config.toml
n_kv_head = 4
norm = "rmsnorm"
decay_fraction = 0.573
final_lr_fraction = 0.05
batch_tokens = 65536
MLP neurons of a small language model. Each row is named by its layer, matrix (gate and up: input weights) and neuron, and shows model dimensions 192-319. Each number is 500 + 40 x the weight over its row's rms, rounded and kept within 0 to 999. Numbers have three digits each. A neuron's up and down rows have the sign that makes its largest values positive.
After each neuron's rows, "fires on" lists the tokens most often at its 100 highest values on Wikipedia text that the model never trained on. A number after a token or word is its count.

L6.gate1268:483538441495484512466563472484506519529577540500549452427527510556484494467485450590494503431503522493471523506444547437533516442548552544447525468545534449515542517499517523510567537435561574507464462519496542495561526473443481519518547506492479495524514503497491449491536546474499507464518492453527468496486538390520444474536492498473520504557504486562528501512493476515458541441412
L6.up1268:490490508427479548512569445449480487541546548465547490445434545485400529509512503486435514513488579503498518502444493506446554495426453503531520532471453471473460460485470479511543551515520538523530509555458480520492547475410457475506521535475566426515535465520482477529460539543528583512483526518508516480452517496536498528510538552535483551492475472649491411539498494488541537523461
fires on: "." 47, " States" 26, " England" 4, " India" 4

L7.gate418:530535426356508483506440495480456490413491512467467498529464521526461519458551552465539483451540451580392436526430486421586457505512444496471570461527478470553550493478495457462539509494520543492549509505510449454496510476428490494432505416473546500486518438440491540457486479522458545514550429458451468475509469502555490548476438439556448494511506432563491503564460543510509528463460
L7.up418:493449486480464484489490488524524444461507511499467527512448543493502455514542450492530501555525579528520432461509426470449455467438464552481501528484509496440458499509571471518459548476520533523553474530569573446485482399565473554487533515456527548561509474553463569500556471523512416542512447494574528471584438515465484478525546490512523513473529540501494498490458491490528436459536
fires on: "li" 18, "ri" 11, "al" 6, "ed" 6, "mar" 5, "ol" 5

L6.gate543:470479499468571555486558517498420485445512435514519438470481421503577515495475547466468492550540545548470444528490523452509492536501414476528496459454564520553544474503484526450530566514458508477462487517462473476484499493489485491582473473424482481465444576518558486447512471515561466554566430511572540480573523529498488512476484530471498474490557484480429507515532516479563454495492
L6.up543:510466404502533452469463484472499503460477510524592487389491428414547455503412526491449471486554454537452477485431484446520461458452561546463506550497473498486501484495520564499550473479463482489465521492535503488552565495523479453463470450512497496533525489416487441463459501520559481520603464421488500447544479516487517436499437423447470534479464473498504462470510501513483514493479
fires on: " to" 23, " of" 7, " than" 6, " only" 6, " additional" 4, " into" 4

L6.gate917:463517566442451496499562537487493439523519475541494503441464456491414428521585476481544496448516503513533510474474545522519504596514488516511513525503534520519521485535543539578441521503483525548493513496539462492478533567505484471479508519536506524434496482521561541531518558493495482524510486547507528468382535524448487499503446505518477397503478565558496475484534440453548461548408
L6.up917:480496489507470507489542518545471525544527493534491486476518553499527556488426526476505503506549526502521517545507502486535541558507460475479572505477459449511523495506551505551515508538441416539436467577475526468532495435580492466591517467524473509408507419435572497530522501514586464552506536516531524551436582497476559460582547470488507413482446551440510516460442528516477562455557
fires on: " by" 42, "." 13, "ly" 8, "tr" 4, "tro" 4, "tri" 4

L7.gate648:476399467451518512502436466530455517483436460457510498488489503518530534461490519547532460489512510463462455565481465479515462512444508432540506459411552435506453512459436495527437456475498446523509459577527488497539496516472435435519519478482528513514453518497477479488469467485471458536453473551504485547446478490543529486555495486433505514540433535535443445580440466449505506477518
L7.up648:498460494479502489511498462453438449542457501513494523468488520476564442456473520559533420457543531409499444439462457451469557530505518500521507461566504476545502475444477567478560435530457488468469519498565502455502464470466517556491513491500457559489472504444544477459492514524538506500532451515496494573562480473481602493534447534495439559462464554521400524538527514457460489447548
fires on: " \"" 49, "'" 32, "\"" 17

L7.gate845:494524541502499436443517551568420471539466455580500492479508546488473474523505401457467454496452491478508565500566511550532477453488491467621474562570541497535512481481444551470494530516554484531483529448499520549467458488525467564530509570456540459558558491555506564567470467444564548552502464476459450474592490476566538514534407516542478520526525513571473500523500499506551591496460
L7.up845:469492542438463526483544515562458494493515497469526474541547547530527481547426455517443465516493562446431483469542498530488538502520497493437507526489581511553460509516545535448519409538623481517528474534521493513511523425512580513524459539460478495494512480537507509585428528518468521509606532446521517531497502537499534446591471445458512592462582486518552547570523582564539454543437
fires on: "\n" 69, "s" 7, " " 7, " All" 4

L3.gate769:520523437526549492463516565519422449524490524448468508481527528424498453471536561549469491490533445504517454478529506490509553503544434423530489488473511543444495496471464493508473527459557448515469572470525505584520521446456526503439428472463532487515532438480567530516450502493489496519532502537474471451520458535476528567530515507496524481528553560523540472539549494468481546512502
L3.up769:505532512550539523526484537516577525527465503425545505509414520460497552428537523510463432518525520537404454546490495468484501536493521504505462480498477496413471501500579466482476469579449514573548533506521513518477438502528399498544466533511515390498508457564489462492454539480528553553541470414456539501495464494434488517608556523478526432454529515469435482537511470502459432523509
fires on: " new" 15, " of" 13, " young" 8, " Great" 7, " High" 6, " Old" 6

L3.gate459:463487559483613515479560507590427579536477487502531462457449473496508480441557553504495536591543516510509494496495583495495443508557416582506480526511528594537567521489529470470468441485439559510512461501509442509492470468513504519520511469476517452558546538469536482559551437518498568497555530469463505498531497507444571506445498602492544461533506556518459512479517475453511551484497
L3.up459:477497490465509572538494546550517543421451558520517500475486430503492469454484454486489470573499564483469474578451498470571534465452520525445462480527514521468506452501460477432462397478590479533507478468530483430431534523494450436411442482515520511433454511450501531535439472487489484540478516496572504556511544471484585512448540482535439504460537493550474465484489488546543559541493
fires on: " of" 44, " to" 34, " from" 4, " after" 4

L3.gate1225:426477433566569562497492459437483505509512502463544446464568462537503552562499491470470459496486501512611494454496506446537481508488482484451490439545419554531520508561458527447521534496483474479534581528480503482461500486477605539508467506528509496509528468487531526453544523583539528501548539500475452398573419524550521454493497427562532520508494486559433497528565456450508490434496
L3.up1225:490485522507509531425484525466545488561547466572534514528561464502499551491507470530451434467562464491581517506467512570513430565437479511531480551577522514555483424593451517545484494494575487562595497490508492520485552450560490477464540497465441609556511498442592543507456427429498525534471513500516473483467537523514418510461509517482512537555547521481449523442500500451495464506514
fires on: " John" 35, " through" 7, " cm" 6, " in" 5, "Pierre" 5

L6.gate426:518550475550408475550500448525454491520549461453524504532496435436420488480478549489516518499525465542561504457517454434527558426485508531506497496473500550485446445459462521489513557416468525567463597489476451453534453463501452501488502520553477494555454462499495485518547436556533499517474561454565579545449498526581477463479487534577489485550526558511556460482546491515503544495525
L6.up426:532421510489557482452465466439565502503524532493456459551478525512501487563510585496473567501516544476526538498493538530503479496445556484517494558487504474431500462461474471445459530502529517487532475481518449507492469499518500498480380447517449557463464519436517496574510440530506479492469469466548462478476424476461539405487481492526509531483493457530491507578516520502572490445544
fires on: "-" 25, "d" 9, "n" 7, "li" 7, "ho" 5, "0" 5

L3.gate261:480515457448588514464509527526525451475477552483529502477424480490479515496540503498559486557566524469405519502468549514490474494517516460509439507490488541504517503493442430450512566476530425420489500557497438512502472484470527551537454487540495454510452476551495465566427521508520521457560517534551423604451490506482480470466491458497526454498521488531512473575541544463471533487524
L3.up261:465505518488511469587484547467462478514550493500572435523548446516462506542458484458534522577410518487528476470485476486504491530393511422482503450530513530533496565515497478480507506413464468512472543519473530519559474514480520520513444468440501457530477501472482447454522440497556517518498502533576500584454538487578438508559509548538554499530514506541542450489395442511510479507524
fires on: "el" 18, " Hol" 11, "})" 10, " re" 10, " Im" 7

L7.gate831:504519459517514489487476490477509468513481476524491480580526480575434520545516505538525563461500502527526542474510531482514494505411498551520512517503487515504490415517485431568545484555539516510469518535446528509489524520450497517476484507502602509506510546444477520506443475457468473461430469539557464502496515452464479528478495475493448498576529432501512492506443487480462497506437
L7.up831:527516566448489386512487580410443495535496485481509525483438460542484549466479546536511519500550477523473452425471481452487461462526529528544502494489448470434536531532530551483461517545429497541459522490515531601507527505469477453521493542519484502497443421516514510486392470556550540506529545550571529468457487456519500518445449516439438439549528458543373484479488444500496493476532
fires on: "de" 15, "to" 14, " an" 13, "d" 7, "me" 5

L3.gate98:493478500486519442571492564466465465494528487483537525495533527486473514539511430456526439516456474521563499509588456497489485467534485579501451464546540518468519542550482484480463510463450555507505443507451447505475425514481515488529487577468491531569511447495543407479511541520491436529464492621484486546456506444491532502541477520536524468517491527480453511535426488510490412521518
L3.up98:498487426515500479520426472538572523496542522522497438562485506456517482465489482524468468458540491421585450527508522570508533435492538550429526533554536526472492529541493493430561534441476501446505537526479449511511470502508531535550466476554495534514523454496514459510515518522554524536494506497423541518425453458528469542540478493562562474502508424484548477418498477470568511509514
fires on: "-" 30, " (" 15, " is" 9, " was" 8

L6.gate165:506461481524521566463505488505461543479509453431563480551502562535502510555517497485515490484579530516527465527439508450535488535478483520513515501430428555505479484519409456531498488518506515522489542456505459473603487506528564492500474512512455501459450464463452560486566571580467472506463481460493511579488508514529617446475555532477531475432423516517527533410500554473537534522514
L6.up165:499475486523502507489537434520476433509493475555545487553475499533457499500467506453437447560494523468451520542461452526551504582520479523467455489526478560463450531550525459575483436446431454483492484548526481543509445494494501504488495476490477559447459458551528524479453518477571501434557545459465565508387457524557545470481499452533472515505488491550491470447500446537456506490480
fires on: "en" 35, "act" 9, "point" 6, "ent" 6, " art" 5

L7.gate627:442541543424454533535461508495549511484519465593454499574410581467513506492534484496460535490505537534454556569487519438498509476538572455544521549488443472474480493506518508496569503402503522530491506484555528575526443485511476512505505440448521446494506513503486511538535451487552511562493407427462538563511521499547495526469467528503542452515509535569507533533509490516461521496512
L7.up627:550511568514536548570547484496597498445487529533527511542476619506478510495573499534514593546502506459473485516511467398498510455552429483430502506429493567531479528503460476505523542499545510533485445510508508519530424515561488454527527532418487483559509463468465495460483512500542515497551518532448494534516519491514537496502545505527504535472502491434513474542484477609540410474483
fires on: "." 72, "&" 4

L7.gate811:509554520467526455569461567450476567453514493481515472496531570466513497554482535515493490448597482479548493536476487476535485465486539418561505537486531452505478492510529539473510464493528518529435471500435439518550552523561416605579440529523543476448541527426460447512490476491459476544466509522558473552420501465513530507510418452542516488519436525541444511490460550477466526479476
L7.up811:495470530542449437525564541487481475531579476437527495525406546475463516491496496609486415521579487556561475473438523491543496466493500498545438517476484477491504527497449470547512568519515535524504524450491534544492480453533458566452481463540603521496582458474484507467492470468505487534501500543516520538492477434491561486506466463486509489541508463528462577497481529511485527511438
fires on: " |" 32, ":" 14, "-" 7, " by" 6, " the" 5, "|" 4

L7.gate279:459543480488526418533491531506552523513518467477478471476547472492437473490584497604481484471448486491516444422555510564489583504533531416588532478457421465465597515516571494480532485465447574507537486476432572425555519512476469540424460505486557458511521470396471546538516467483494589522465456425457489483564545488545494572497467548523471487541473531562596490516436532526428532497446
L7.up279:511407504472508498547596541484607512435471481462437493531472510474451635478469554636467485518463490496561505491496490502504451495538570435471503530520534512505581562461461525479434489583502457484516538539512523476490561459460540483532479561542462525509454506517467553507512563560497508502479495538418485445525512444509530538515556476537489488424493538514465465539431572554437456400528
fires on: "\n" 35, "-" 20, " the" 10, " " 8, " (" 4

L6.gate281:478504440458490471511525512490529453521483419480571528515550430476480439531461504488490506568512478510461455520470509543531466501486542553474480484503455461456464474515564473396559508489520471547462463543510524462541554465524507518461532498471481493554512538549574487490521483490510483529515467494440511461488487444397499460510481479537481519514511510572486549448506558505601530501445
L6.up281:478455488572450551578507470496511458552540500482559459522488406501476417484549545501568437454576517495415501511434551514581527548542513475495492537487495510427507455402517445534478513496491569514490475539485479397489542537483480565550525516481552476527512582496455541485478494563468488530594467479533524439529430470471542510506507495498519535494516445574543537508469487447515480473531
fires on: " is" 31, "ing" 13, " was" 9, " of" 5, "tic" 4, "dy" 4

L6.gate1214:438518436443545455498479560475454535517525470494533453448531495504492490494525471504504551487571525571465491599511508524487557456508463428521469554396466554468483441520520548481474496538507432525515469455538475475502513503398533409536473473552527470524527433476576498487496451506510499506548484436440539525454455508455447457482538475497568466478453585560443547533550497533575570518511
L6.up1214:476540497544526513502411445499487523454469526529455494466491431531541527457414550496458487554462484506496503488539497558506502431482557564507567480504450414446496510549508451499589481499481492534463552496534530430538479469483465527432456527511483535433589561453471505527553516463448545424448470511517466531527484415442510426478433475504567414495561518558500543501516474511551526492482
fires on: "ing" 16, " after" 13, " to" 7, " following" 6, " of" 6, " After" 6

L6.gate875:538489508458479499512518476555514474528509505496544541523480469610459492471453521489496459458533490502401534491502521548503534580457549549457483496551474426556493538529520548444582475457436478495521601442521538466454482527541523508492512546496495460509604543474489479533494506490537465499473513487509504461525529510455464506475559435492584526549507496568549527495518487516482435473446
L6.up875:495528494517469565487441486475535459510573470515513461539500560481521555498461493433396524487482492490384578555552518431500486402536476501496539487474523505508473562496505469535409582565552502487549509495484575521542397492528472484473499543539496406493569526560470488523428504563460558502476531493486527526539577472520463516474510486496507591546544548544465492523422436488519514476537
fires on: "," 23, " at" 12, " States" 10, " in" 9, "." 7

L7.gate666:471571506465547513490492526473377449519514509534508438449557428525477517561514526477497528539488477487543503498510594459535458437454453513472462513495508498485480461443514575545602516460468551576563538463518454484494490555561497516484540534452548551440533401539511518449481476457432468512513447581490468515482550544508494439512500418531546479534409478483515482535506545516482479473507
L7.up666:530462559497535521586511454487555510452505476543578543469463514543449463466491502500535454542502488510495525460521530559419458518475516498484536483491460517502473523526455477514563548513450507523564503412500557558504517538531430550441594498484546522481489392479572520534591422565471519561501420557513535536492462548533570474510540525568445535508498421440485500473466449520455508483490
fires on: "r" 15, "'" 11, "A" 11, "E" 6, "n" 5, "y" 5

L6.gate53:507518499451490495424399517548466460529532431532516401456504487500531501452448510585529582586433515497483570491464471450529464455458446435488568461559501510464498545455463577465471520464509451542526501509527487429541476546501456556485524498514531488532520517547505498597516556472424563529516555542457544518471461504472539536484537519520539517441506429496466457479518432492498510588500
L6.up53:455502481491520448531498474551458542522487511512472556485526432471508435421488531579484559460492525469464465488485495547563534458501477451476525503532519492510519503503493503471548469442476509459499438546451519481481461469466532436497544499539466478528488477562522463516493472452488507522505561428566505554521527487447543491462551569463453522514522551437510512498593456492501495548508
fires on: " and" 77, "," 7, " later" 6, " when" 4

L6.gate482:493457532545539505498465503506480548460473427476502466484530502461461537512491487473474514450515531482461521493444418529493580512536473497443536586453437552455500508483532501492511509491534444432452494437479518547602475532506483517491513486455540495505452557512492555557528453472483562466504541485466520493565459512503471496445466464486449533593473483541578535588451509556414553500505
L6.up482:503546433455537485438474483434496476453487457448547432487474519502489478432527434505452524451483516510453510533469496502511448559564534475473482525500528449521474511506504442494533547584540500498496463468479523484523483534578516594506550483500463573483490490489560426544546508554462473467441568556488446547530448526544477535477489464511504419469550452516471522429499496570505445485513
fires on: " |" 38, ";" 8, " " 6, "e" 5, " No" 4, "1" 4

L3.gate685:473539436507521563471535475523537515439475477564467498478510464542447471504503462536544534550472516438449484458469471581527445425517453427519516533523470524486488440539563534529434503481499434441481438542504499467502448500464496529470436506513480394510487453474432514572558488476448536434457484490456491507518486541551526515573528522435521457447477422506587478531528424427477516454507
L3.up685:532495451480534453484514536491521520493496508468477488430444519545552548532537450542500422526522497479547468508515466431462572484524514529455543514465416501536486522498468460507471503584476540515528467499493559401452495485527521413511483464505584559488452531480506558447469552431519450463499561526578427524556517579538485461553506485536445548427511548419527514478482503574599488514444
fires on: "c" 33, "su" 21, " Im" 7, "cen" 5, " c" 4

L3.gate71:464497517510502514528536529487452488513489545479464448466497470441442523449498492526483509581493510486533567503506501531532470501533433561492456529504475478539540520466496509562506506530553512483497458455520517473546528481481572514459497593494596465409528458538446456501521497460449495506512477503508453460474502517528534533458493484543486483471481496545488579558508563510471382454542
L3.up71:475450461502438560478560530468508467514528599453525558539460531499441556499498493486479563526448493546522566492517435509496474477535535611602532546527551547555581445577552491435588545608516511536547506414505452460555482471452479503487518527526559504493532518550572455512483487446565560534544505507515471459513461472421557457508520534544464475498444546455548489515494477508498512531463
fires on: "ha" 17, " few" 11, "prop" 7, "ب" 7, " Fu" 5, " kind" 5

L3.gate31:495483456482493422432538477433538474486454451523554512474517529447509458542516505539518431587489455439506533508526494598535456466580543522500459493528424603546508543530465445507503449566466478509499459535480572465556477451487513503561458497535465536540441576525505456493523546556531514515424439502472513536483458542459441441524513540522495500484504463482496451477546560491463471528509
L3.up31:537443478431463515550484439528478525436501477420450535516469454453483447428474598469580451417549526500478546491549475562517498492473546472512446491444536502486532421527387462529482517536427555457538557543451514475482500545537522531571530481477469555537523513472584436485521456474565460508522459478456492515468450488478541487549578477532531521547546458503490524475488539523480488501444
fires on: "=" 46, "-" 13, " =" 7, " is" 6, " was" 5

L7.gate655:472502511463459540416518505477560497540523490510541462528550545551440485480595494532494579393447600546489505547474549564455465470437496491554501533453490576528422504500519491484474447457545478507496499421490540425579474464452547482512427453474523504407485557413462479463430451473414542513450483517490565469558473509566463564512494436501530489454439552447521444442497510476548519482473
L7.up655:516484526506507437514524498531512529501477540592519542520426508495568584441529479500486552472514562498528440480475515463515491466557477472520470501472436536543497528477467405526460454452473507510475503508542484486475522500584463421508500505512486589436483533452431474486461507561479537452471567503463524479510503492459508517431529463464507508420507472472416510491474484447495448469543
fires on: " (" 25, "en" 14, "un" 10, "ac" 9, "\n" 6

L7.gate639:476521434490452506520469491545539462544454484537491487490509540509552520442568542494519507518540464504512499504453465514470475488466404399534504556490511518499520491520494577523488515441485429458536494499525514508479472524522505502534459536402564446499547506448504447522517521462503474493518598533476549546441513525514489437544514543473487492567483523474503557468509497489489536575416
L7.up639:525520467536491493511499519543496474566508479546488557500496434525506466466502503521513461446505476495426540405511454507497415566529455513479533494483503520520521476504463420483492484492555514479565506533514530485552447414512528476542437465568485481531473544527553494510587455519492483480568500524539461504534425491433492569536490504504528532493445523513490519504528480492531535481541
fires on: " it" 20, " It" 12, " but" 12, " as" 9, " No" 4

L7.gate913:412542503497511503430457476438477482535441528539442520555440498504562517438497479507527507531466474538493519487537480567509480560521479411470492505438472495449485442544515605524459472444555457479511459475591525455508537488569534493520515539487477458474454561541490498474500492484469558483559401593582487498430496502565505510508503506483553419461521481490568472524390543457550491431483
L7.up913:463447494472534452521549564527468460481487546482531479461539488506579473569458527532565555518491504480535538488465528537531567425487496522573513460499470535557504547456562550594504544491504473495515512501514466465490492465445493463497509527461505498489515557478525465506490429497515527480455461485465506542512546464463530540567519489499538516487401495599433495573520523521487548535513
fires on: "'" 42, "\"" 31, "”" 5

L6.gate110:462474552514557437524512499512564521526501489561491404558501516499501494547513440536408543551474515465461482515512487447477435402434474499476549522521484512454491468468583552467522560461466479543537453472519400468547439451521385523541508524434561428523500516557549473597512474500541522537582428530468520599470468432501528471551456502525549495499496504533546494514485462513475458524538
L6.up110:475519522554465472524495484465535567505560515551530515532467487519477454516432464558532537572468438469462515532524513521542547510495464472527492428513494492526490471474480520535502607497519419504528482468472490471515525542517433471457540484497504469476541457535522442535490471535498538519505464476492468527527492536455490494496530514493573502445488511517476443464561530574504495562597
fires on: "." 100

L3.gate345:528529457552491516450475419461493536486538468492504479504448524493484525548474467529555531507518521476559463450494445471518446413535438518488555419517457552467452498471549452475564532414524522503471508480541497570424477519494521550517549491562486505449497575448535457442472542504554454468453478476464525475462549519539483434485566564465478442514525455468518531465514537475496422537531
L3.up345:552520428532495504490502484458554494564508432432461462521526516510534480483539480554520530504509485518431492561503513494464486533511486450521505549454537443452441405544503480427507480475504501533542578474501529507537497565482519470487459500452511504433472534545472504431465566568495479503496561512466566466536521574522512531491548473482566496537426500538532481503491590563454421494491
fires on: "man" 48, " June" 15, " Junior" 4

L3.gate1326:436551566543490454458578536452452503492506504549502496525520473502508571498543516485500478510463545505474538499501424521553462565465484452465534511461429502610542506543498527475474496455556508417471545536449537590498533490437543475549565481504478471487500487540523534536465509462520591555514462486480481549433480470480495461449505552523516513564525497482469456493520521504502453487445
L3.up1326:482448494479468472477518512515460452507497495498536484452562470471437455554476574480518447517454441592495580492542548480427600552568613515507481540432464529549471554462483439515456525536473497504467566551466558544527545505561520481420439556468440473531470509542472557498441452481503469566494493475525492437566551549455548482528558559542486442447511553526514534399474506482439562503484
fires on: "f" 19, " English" 16, " of" 13, " football" 8, " Spanish" 7, " Country" 6

L6.gate1121:500500505476491482500550534431451416550477473487561472434530442453547506517530484470537540478478598530526523546526481522492574533481505545511409498536559489519497497532546456526499502501459525543463532503541547473572531486462458476543514488481490480471517507587534540451439482498453556570609446480557509592419437493503492523577524568499530548442597528514476488487479474510507516477486
L6.up1121:505471531476525471445546522514461444502490446525495459537518538449520476492501481486491543509488484513453504515507483490466482531495476494469518477504475388594457456577493501489569557522538515505492525547535454500564529450512499448548487601503445484526566471579505560535489516536565492500569509558481513513500508501535512488497512493477514501520564493451458588474522477523495495531555
fires on: "." 60, "s" 19

L3.gate417:465458500497511415475466464502492485585519514495474461533498455437465506480494489541540502498489472470496504500557438488483531564469458509575532479479484507456439487494393459470489517513473508479513476516574472508545501499487430484608477511495563486427428470490539516502520461453475486555504522542452531497444512528563535498527510483534512498474559555555482552390497477472436517514437
L3.up417:513470491536518480493497475506511540471560548493532481567490505523458481540485450499556501530517509529529616501431499487447532524533543500460532499487520530514549488551486518449506564513552513519521550544524491535526555539584477492544523583491417461452432467473518489439563557411531513599552459499500482495408450555461549485423578513550492600489532520445501547450546511471457480459541
fires on: "." 40, "ter" 10, " Mc" 7, "⁄" 6, " Van" 5, " #" 4

L3.gate1029:494408512521462582538479478381564450475465578479464513495438522502487534526516446464548501474483505650532461440507515529518469534443538493452534443546476466517449462548436575440558457546499539439456517537475522425575471518504495481440557447431536473502429474469433474462506497421434564509569550555512446493447477542489505521467548534535549477524496455486512454515466555486506540435516
L3.up1029:473546498516514445485457503446491481539511512553503518482439582573520433529499527427471550532522430552559440541465478470458488494455493486482484439469442451498454508498418516484444453481504522544436526505522527486533473404553439515467528511502488478480548520563523478504516409483493555488513485527531498435497551524519429473532471479534450591494467476574438499555553491442467564552552
fires on: "H" 43, " first" 18, " Hi" 8, " H" 5, " Ho" 4

L7.gate653:488474468501498517578471453479513551484550468454552461529510563434493546500497537434421493449510400569482510518473526509511504549557547532490498518531432548566483520380542557437471533471485427564554450458496553459572492482526498551514444440509452501480550495477522490467516521513523555548481534568417571516483575528453442525479499487494560514552514517455508438457486540412566474513494
L7.up653:449469476542542599524530536458492463455531456570514436559475535438492466497497528471444506475589472491393491509485467528475500519507481520524423509497481467446538530547547486558511564495494559573505488546501432601553562496454547521401499434463465535442568540454522500534496470469462539517486422523507536545551504487509519514482525490436479550533537417470450530549451461489489462538472
fires on: "D" 32, "E" 21, " E" 13, "s" 10, "e" 8

L3.gate822:435476433447508478500512467488483468515489561523521534462485564505501432543553524437457464563480472501541467530531442495516530476431488417462458493497462554554547556499509483461459463520534463535457517471512508509492510506433468423520509525481514554590458529462521565506509494496511455492484542457532518614498521498516528510561518503529536461487558535554523449511573533514544420524460
L3.up822:466521427370489446510516515492466490501511499535481502518447444485480476433468554558502490504447506544458576578494522514517510523489507464566549532525451483470456447515551522509488489431473529466475443491496508468550517497461450489484564507517490484472496559449550552503512579481586530508603460472494487486492582627525515544560500514540517476513524522505461515468495472452494531467444
fires on: "S" 34, "cal" 7, " Christian" 7, " Sha" 5, " opposition" 4, " rock" 4

L6.gate206:478530524422460526497432520578556459433511508525542473509569449465440499527464412502490568437501489589531508539481490561547556538454535510530521537557466523469504524475515522455463511456569492518510446508525459471475476489488511447444476504516483506450534513463478494493495538499536457492488494530519539583515568602511519507477481502498529468574552532503597527468604451540495506541536
L6.up206:513528486558486476504552478464546484432502519536516459473470388521526465455526512513500472472508495526412551569454436482527483451527474467483513567510500593482437505522474442515534596498523543553534407504555456500525523549420497458490534532509530472534457482506448496501490486497446546554554435582447516563500488510473530503428515464527523558530513477465526523475511531467502480446561
fires on: "s" 22, "it" 11, "e" 9, "es" 9

L6.gate948:516486448406574588496468465497499497533499507533469437424556473490505499513479470420538452489472441415475428530474485533578439467493432461491531566501493468466502534521424550539487542457523422489504460551519547521499465445470462481534575446513475452520514416526536486518565564516453497581476437550531547464513559474550499500516535435504505496497502524546557525521445483447505475519471
L6.up948:526502485478515443525488519475535589540512543506508517501519472471522498545564458499479492561507523501481523466553516472475497427464532454466517483493548542535488506498493504547577552483488490482554505495533494535575543545410478473568571566523513541524551542493557496554505448570529575486540472536548504565472463536441592444523541534484511491512592548515505522439562387600504496491487
fires on: "," 38, ":" 10, ";" 9, " and" 7, " " 6, " |" 5

L3.gate956:477518454506518428538562493540477552515507546490532507511516451444440515513491551530450535502536572507514603450550562488572503497459449462488517453422502555434441495494524487543479514510557532519451556458454438517500512465465450506528514534499610555501481440536497566463551544402556441446539515539491568521522476423474461481502498540483549514499494516444452444537470473467429482510521
L3.up956:486494414464488476587534514442475521574540491529479447533500451492490574527542456422559509489562589486523495491511498510467485501527513550486445549464432556485463481484477528572515483510472451555564511412456432509467478549545496526464518528423524448486457526586541531493410469451527492486420515525490466545504479453493462442523434508544488509550573515477562526572407544521470543515532
fires on: " v" 16, " mi" 13, " p" 13, " gr" 9, " Length" 7

L6.gate500:442508500529505520540438494447551455574508562534538482462458552584584474542475525539561592535537505522534506471536436469479469500496495559513497522474562512554511565527473531539537504505477493510479479515549522542473467494544481523445466531508524465509513501531497517503491505543480503515477545567545483538414540552543532411468597549516544417466469515533513416485494440461570504555538
L6.up500:505470542453523478557460513446523493470484546475530522476446523565523464526560492513534473519476537463518444545463543398455469473456493478455604452530466555510557496438461473546478488573527455548615496456467522514502493538504516514505537526516581498456403417507546485572490469490504500480533478536570529459522528492504536562459468523526469559478467529531531477577522561481518528447581
fires on: "'" 61, "e" 4, "or" 4

L3.gate1273:466540532497469527525563489506534545493486515475537529499515426483475523575578508466413475519489454468470509579466466540546540466513514511515495475504488582533498475569540467534489453502538399533481523518439491514507467594425550405608522568481533542485496468473475554520529567533551493501460506457493551468491479465530558471497455498459554480463508516467547415495488514522427577434472
L3.up1273:508440505517514438429504489535513544499564461516466562523517547554478524490550555461518498445552519524515455497501507516521515567561438491477534491482502461540508506515493447431507488536533535504509475486520486501473494495537503508531468467551580595484538470558564567544498431494563481492484539511472544431452498534507524472531477463464510540489537479467492559474494484533496540564474
fires on: " =" 29, " final" 18, "final" 9, " Final" 5, " Dec" 5, "ion" 5

L6.gate136:497509517481451459471596603534472435479529424483493519449471437458407465526450486458525492509507463527517505539441546492483456499498494466531544541469421461450496475516478480548519481573442602537534497497489445511561456513486478517554467437487526448450499526481498490479533475519493447570476525464533511486491471497472465506537410488441588432555481438557537519543451478508528468487534
L6.up136:533460542521484504520521471471558440468529512463495520499450547558472440501430541509533538594445543520538556481507520457502587511473530505477486550460498495541535465437546445575506493483533558462505571527555449510475512499406479494462471439495589541492512519502501457488459484506538458481473500480554505540485405475476532448479468470442559448506507507491519547515501511537579553480447
fires on: ":" 38, "0" 15, "." 10, "-" 6, "2" 6, " the" 4

L7.gate1036:462427463533511559551490565489526502476515512529427521503471498515477473524413537596470586490505487552456423577476479534528461562582453488511505546462476444478483480511487447476491462497408506521510460506474467482486513528540507453479461554506506466496528552492553484565552514431541528525498542564521536522526478569498464427470502538476477540497470550524519509491457506563490512550551
L7.up1036:452477483539486482467537493505547546428560413472481537527498458516538470423547536587488429494446466559435473500572404560457509549544499566476443494507551430460474488532489409483523492536428447481534486502499570533531439524402495513545526456478526546464489606432451515483544470492580486514540544524488520484511484527547446485510501514524508473506497499464419544455536463581539498518534
fires on: " " 50, " as" 18, " if" 7

L6.gate522:480540505545495485536489543545509524440451446421540470511558456507504545432530587502528465507429485495439506479550446584482470571521476444548508511511521446507502540425484511444466515521482553500455466413510552563494504500499515481565491456492536512510497594546549510506506514537500548583497471490546564522475439485541450516493485511471521526486504537544511453489476556533533537539444
L6.up522:517544489518527555524509472519537558478491483487518495483419543439493516557478519442484553397511529559490480435465544558457497460478552544546495533419604460498488500457452521511553546527525456497482458486536499522478551493486512511555533550488420494454582523467585473517545530574458563510461477475510538553533435474514480450505481438509541457509483511507418591477484443570452516575430
fires on: "t" 32, ":" 8, "ad" 7, "in" 4, " |" 4